python train.py --n_layer=8 --d_model=640 --n_head=5 --n_kv_head=5 --head_dim=128 --d_mlp=1728 --vocab_size=36167 --activation="geglu" --norm="rmsnorm" --norm_place="peri" --norm_eps=1e-06 --positions="rope" --rope_base=10000.0 --rope_fraction=1.0 --qk_norm=false --attn_scale=0.0884 --bias="none" --tie_embeddings=true --parallel_block=false --extras=["capped logits"] --init="normal" --init_std_qkv=0.0176 --init_std_o=0.00439 --init_std_up=0.0176 --init_std_down=0.00267 --init_out_by_depth=true --optimizer="muon" --lr=0.0105 --beta1=0.95 --weight_decay=0.012 --lr_head=0.00966 --warmup_steps=200 --schedule="wsd" --decay_fraction=0.807 --decay_shape="linear" --final_lr_fraction=0.1 --batch_tokens=131072 --seq_len=1024 --doc_mask=true --train_tokens=1064000000 --steps=8118 --dataset="wikipedia_en"
MLP neurons of a small language model. Each row is named by its layer, matrix (gate and up: input weights) and neuron, and shows model dimensions 160-255. Each number is 128 + 32 x the weight over its row's rms, rounded and kept within 0 to 255. Numbers have three digits each. A neuron's up and down rows have the sign that makes its largest values positive.
Before each neuron's rows, "fires on" lists the tokens most often at its 100 highest values on Wikipedia text that the model never trained on. A number after a token or word is its count.

fires on: " of" 22, "-" 19, " /" 14, " for" 6, "|" 5, " its" 4
L2.gate1078:180150139133053115181105184096121145149118160101046133171109139106101159115173091106065119165164156121158147155132174104130170108209133098113132134116108099119087111147125120120108133157200119114147141115121091160136146103164170126201117061186082127121140146098162107148122110076088131119
L2.up1078:139110141078103136127120158145135104148065203119108120104212125100090151101140117100097106123137233167111187125155128107125096130174088065095124122132069097128120178178204084113113109139112165181138107090129128159135099108114151129123164136130140094128127113140108121155105166092096097153

fires on: "-" 43, " Museum" 6, " Amendment" 4, " Department" 4
L2.gate1294:130122112176170105065156071147130079108113146109117157137155148135116044159059156173139215131132183112075127126153132145136137088126047071013134138094149110109137086100131122093102207143182176089200191133071068132163071132097136120134154126148191128152133112153077131160091109126116103138
L2.up1294:132104110089186116113130155098107174133137124090170130105168125114131129162129148151082142150127141120053028122132129132097131053105080093115117183108120164128168114129113167130086105115145106093106103156131125163115104073129058106104130155168120068136100132106167057129067172157140090160

fires on: "'s" 46, "or" 4
L2.gate982:130135161136125141129087108086106126143125152182224177178153148083123127135060135094122125166163183093172104117136126146128112125123087124203093120110114036121164125108096132126120120168120101111084119090120151123071114126092138101167075091097137148148128131140104160152092151203150162117
L2.up982:076141147149138112104142093112149138090099158101131186155153165116103139109037128136098107169131144104202104135133158186103118135128137141186100149094115107178146108119082129084139122114087135100127164125124131117106102152158114141145111130074138171190158107102087152120094156141102120089

fires on: " with" 100
L2.gate612:159158146089123129122092152132161124092115169119151100124094061157148066130168145131083168084143059166139164171147139071164080103140135124115161167164082170155136172126113125135083126149139137170106108168147123085130170135112087097086136149106144133135164159100104124142118222153158123100
L2.up612:110135110146185112155152114151102166178161152157122085178097068135149116082114074132120146128159163160152107120180105123142034076106109156150099116151120142156037130187109136138128100144104141172132137122115112136152162142151117108128131091121100133122111095129152104117155107129119080087

fires on: " H" 34, " I" 9, " Y" 7, " D" 7, " W" 7, " L" 5
L2.gate1611:142183184199178084133203153144097147129181181123100193098095092152149091152097122103138111134172124122082063184099070111091082107091153133175082093143110179130120126151138151145109174098139169082115095092127157068126104174123064166141122138185150101114091147139128130111166133126130151148
L2.up1611:159116135096138095072111148104161083176147159140208106195188167120071158114124063165093118142151094093134153062152160100129093090179128134117138143179113113147171151149101113126136144152185103165156093079083121180156192073152117121121139114104091130088143111155189158166088131115156112131

fires on: " T" 20, " L" 20, " s" 18, " S" 10, " the" 10, " at" 7
L2.gate594:137159130116090154079140157075155110135135124126131076127065167124163139147058132149067087088121154075111096156094118108126080077137052157062065123155155072100090116116122145118101102155183096135115096156133117144144154166105139147132069141181189133103102161110138087096099083156118133145
L2.up594:126129073122094163105131167109084109148132149123154135184086149144140171137113119144070133089116198092114079127133084140138094077144016170053060091166151083077087105114081154145109104131159084113108177156108125146119105162089142143106100156165172122125146176126142128147092116141111137129

fires on: " micro" 16, " Pro" 11, " Rear" 9, " Super" 6, " Re" 6, " inter" 4
L2.gate332:165128137140073105134119150095120154139123096094082086154138134045071089129100182112169164157121101151122125157115088162155161107177171087127201151140082101149122092189183103122129153119139143140086095152162128105160110062104103125120105136141154156165084095140087125117058117120080085092
L2.up332:085156142051141127122084167228082125160150159067167178156116091128109076140064133179139147090141146137108121118105147120114169114139163078170121115116083115157178148117150080131078173079126093150090182120159123144107114131123131091086147149110137116134142086131101135181162141189125113086

fires on: "′" 41, "hip" 5, "ge" 5, "ewood" 4, " her" 4
L2.gate1575:128129101173137067140153095139179117157123106167148139134152129117125126130141177117077088126144245139147127109086139131138088115156104151080129068170144076120107148111139142218128107091123143137166201099186112115152022080084138142162083119169094092110138146125111140147221058127079109090
L2.up1575:116086134097093100107119124160113137120166094122182056105082136110097130084121134110099102111109134116086180121155148091126120095118032115122133130127134142127084154096146156146116090084092123140093187161075157092153142121129161108127152137167147084105176158090144052062119142159073172142

fires on: "-" 47, "ā" 6, " Ec" 5
L2.gate693:078080103181135116145119057140119106124153065099105132118104164154169089149149129079138166119157133082160140137195113167137099100101063163073075101074103143166164093106098164059136089037126105109164105081159141121140122148138132067168110095115106132174127212125154091115122152116191130162
L2.up693:133154155139210165143109050132160107160098126099119097099176164154125104149134096093169138096116185085102104130140156192149184104139067159139083140153120121162151120115138111153118152147138183076159111068166123165114099139144118149083126090065162102182113122106117109127081105091132143143

fires on: "°" 37, " g" 32
L2.gate620:130139110110180143132101174072115149098133101115123117101055121158154097100089142102132107100138137145100146171178178093115136127121082091084128203165162110091141105096143150119119098163162149123117150114139064131113151123147169189110108172099078126103116079170169130156147142127177121078
L2.up620:155149100103172155130081146078132154105111097132105130117027106175160110111080124112140100119135164158095173208161136118100167105133064105051135143143171107084150136108124142096130105139169153098092150105152096150122136079120149167119114168134056148129135094145161094153125152107195135104

fires on: " /" 21, " |" 17, "-" 11, "+" 10, " appearances" 6, "–" 6
L2.gate1283:122147151173104146065111093140130126064141099108137112116167101103070134156047089133129174136065112129088147111136078129170088177115103106107142142147116129116129097076167063114134181155112138069143126101176146139094158050139122111161095144159184072154115208084114106145088119097148089110
L2.up1283:118143090138141165096127095114141154117109109156121114148144128152093121143072141092115131151116115108120144103105159145134141152089067135111153147108086123134127106107142075077123141154143112134103164100158122133166108075108103124107105108104177083125106227086121125158119145077144067114

fires on: "-" 95
L2.gate581:145144165140136148070106107101138168170149191134097140101227151198157127104116153104134111179110124061164160116132099109118133109168083122080168120143139138084099159185151129096062145143178136138210080149102153094102155045154142155106124098166075112169119134132124123203144212157129078160
L2.up581:122192165121136131139178127111123161069137084134109101138128118123119138165148129111121117121094139120139063126130173164111156136148151136135113154223062096142110146165139094106161144130139042139119177107128110114125144138179197155131174074126098111188163161139149099156111126168153070132

fires on: " long" 20, " st" 14, " Little" 8, " rather" 7, " Great" 6, " POL" 6
L2.gate1529:106161111115089142088115109150137154225142081149168117076090106134098142183159128146123166132131145125091144122151193168145119109143152064078104127127138128049107113084148142171128144114078112111127117136115139152099142161178136154094188130126130050183126175178135080098160163116153170146
L2.up1529:141123118071113131110138180139130107157160147129162161130163088162082093156206118146112158175159117119136123114084153182140128121098132092191069134147086160100130161107191076117201133150110123112102139124122178112063171132118143097107111083114057069136075169150118097115110113123166128161

fires on: " |" 84
L2.gate736:186179142157110120099101086128104222096111075152123123159173115132099099097120142102101110207153111104138190099154117143108128167169145098097115122083116154101179158170128082056163153136098088124098098179064133148175114141147174069123167123096159110146118166142093118129169163076127110153
L2.up736:152168167086151133153080148103144130063144128111142138153109093146141104145178163114115155116085168161102151122116154139147123109131114200168113197144091122096117127129119082091103142095083172104167068136154061116138170139152106076178100094108153161165136134100087150174067169096169106134

fires on: "′" 44, "°" 6, " March" 5, " Feb" 4
L2.gate720:083203138109128141139132106126091165131175137113115158154111049199158119081160152136153133159163079106138113143133095137124095144120099119163173080148092098138105229125170187083108163120163158099103059091138146150118144148091170103126139142103190115191085077151204107134125152118199146119
L2.up720:101182130148150145150149129058114115130166108108086139135124134180103149127180132126111140161167101147127152173163100137129108160141111157084182144109061085131167157146125161075156099093129154103081107142164136124138151175104160160107136120194200118131110128155146089117141148144192124073

fires on: "," 74, "\"," 17
L2.gate109:110170061103137107102107144146130083125105101102163082132171127173136142162124128135159099142131189194141156122140138173094120132100156149141142137145149143128136170176202097135103067093193136140165115082101133099117116086111165109113173122130073070105059117135155157111097147137136131135
L2.up109:152192120158130141120166127129141182151095100127109147153097063141143119115114149140109138138146127125172117150147122150197129151098167107149144100123109053115167119120143146121181138138143119178128105113125048110165123161139059100103092135117122189104124080114194123145137121144127130070

fires on: " p" 29, " un" 24, " Un" 16, " Born" 5, " rel" 5, " Pal" 4
L2.gate740:178131086168134191106167146153122142065147113144131063120111063124111125122135107111115095177144122136112116123098125143138128090114144132128136100115097158079147167125179116165090132131131148044126083133111091036116126119110079131139116085133136115138134139066135129031134144126080131103
L2.up740:167121073133085130139161155115200136111138149143155099124078064078148069137098105118135194103163105125120119135103092123140134123068097148183073101170136123070134133125114095101146120073164110104134105126158130093143109167145072152142199092093141153108148118137154118135145097157088086071

fires on: "'s" 34, " their" 15, "'" 7, " the" 6
L2.gate1007:061137098071113082163104120107096157154073109105152063096153114070104188133146186125172085114140126108124124162130127085148079179103093150194133127156092136112168141185157096049155115091082147070110176101143136057126092158113179127160117105109139060098173123113088102087097144073149128141
L2.up1007:122116138135105114163066127125043229160180135102185102133095115115146103049113162114129099171146158096102087136170180126100094161126154124138138195101091164061126103125125092106124210146139111093087095136174125098164137089152133105081163129139160103043136139078095188095130112136121125145

fires on: " un" 19, " work" 13, " out" 9, " short" 5, " new" 4, " same" 4
L2.gate1443:076122190104091123105083173130127076128115101168145138106110114111095102098077092035131094081090119136092137108129121177163122133153167156164147136183104137134153107052079114072125039142077061113161060098148146109134111129192169117112125130128151140174110202117117145140083101097132164167
L2.up1443:082103172107088150128102190131155105106113092159112171146110137096098120101079112089137093107095147152092080113135172128183154121092117148162109111147134122107161186089086109078111065167104077114163087104145107085104097120215148109114188093165154114183119190119097142106107124088108148172

fires on: " a" 34, " American" 7, "loan" 7, " Report" 4, " Un" 4
L2.gate341:143095122151040103156120104139150147181104114137059180096137102026130184118116090111123146206186155115170123072077099116128117150120182030147096125187095140088123114151145107116038125091139173116188167064178173098117136161146119167095082149142106160085144090173088137077171126116109104103
L2.up341:170127136140000116163128150124156094128079108178094157142140090075139155144103099116108117178158164139139119041112117115131136155074103055198049154188057144072107087120184122091076160112156154107177186133175120136114147205148168140128071085132144159168114092129096144085193101115107165112

fires on: " as" 39, " |" 28, " play" 6, " in" 4
L2.gate354:133105169224139150135131137164151145128088037123099106212134105135174139106147110175127128176148132127114123148111106112153158142131187197121128150118133055104115118120080109212116107100140158149153150077175155074141184138100081152132108097055129080143156133104188121173122152170165116149
L2.up354:134139108127130141147067142139055139093122138161081157117153130129153082123141122095072093067122143118135154125088126110134139174145145137171180104107134107104094141094073181179137127164088160166073151146135116144137148120151096073100163131106125129134108139157079105087186129099164152136

fires on: " |" 59, " State" 6, " state" 4, " Pal" 4
L2.gate492:139137111090144189173146091081116100093124138102129153186135145141101141114096097072175098153149179097137100112102119151095128131086071190136104128106093177122142130126060107151081148081173122107178111148098184105135145165098137081117132157089157115163120103136170115157088209186112137159
L2.up492:146116129083106189108159134088099114096135110148171172199184121160077118094117071073126096145149180107138143149148089152081137127135089179152147178113055147131111138144112137097132145074111110110183125128103147088109127211112169092113101130095207089130179108172165128154131208151161136120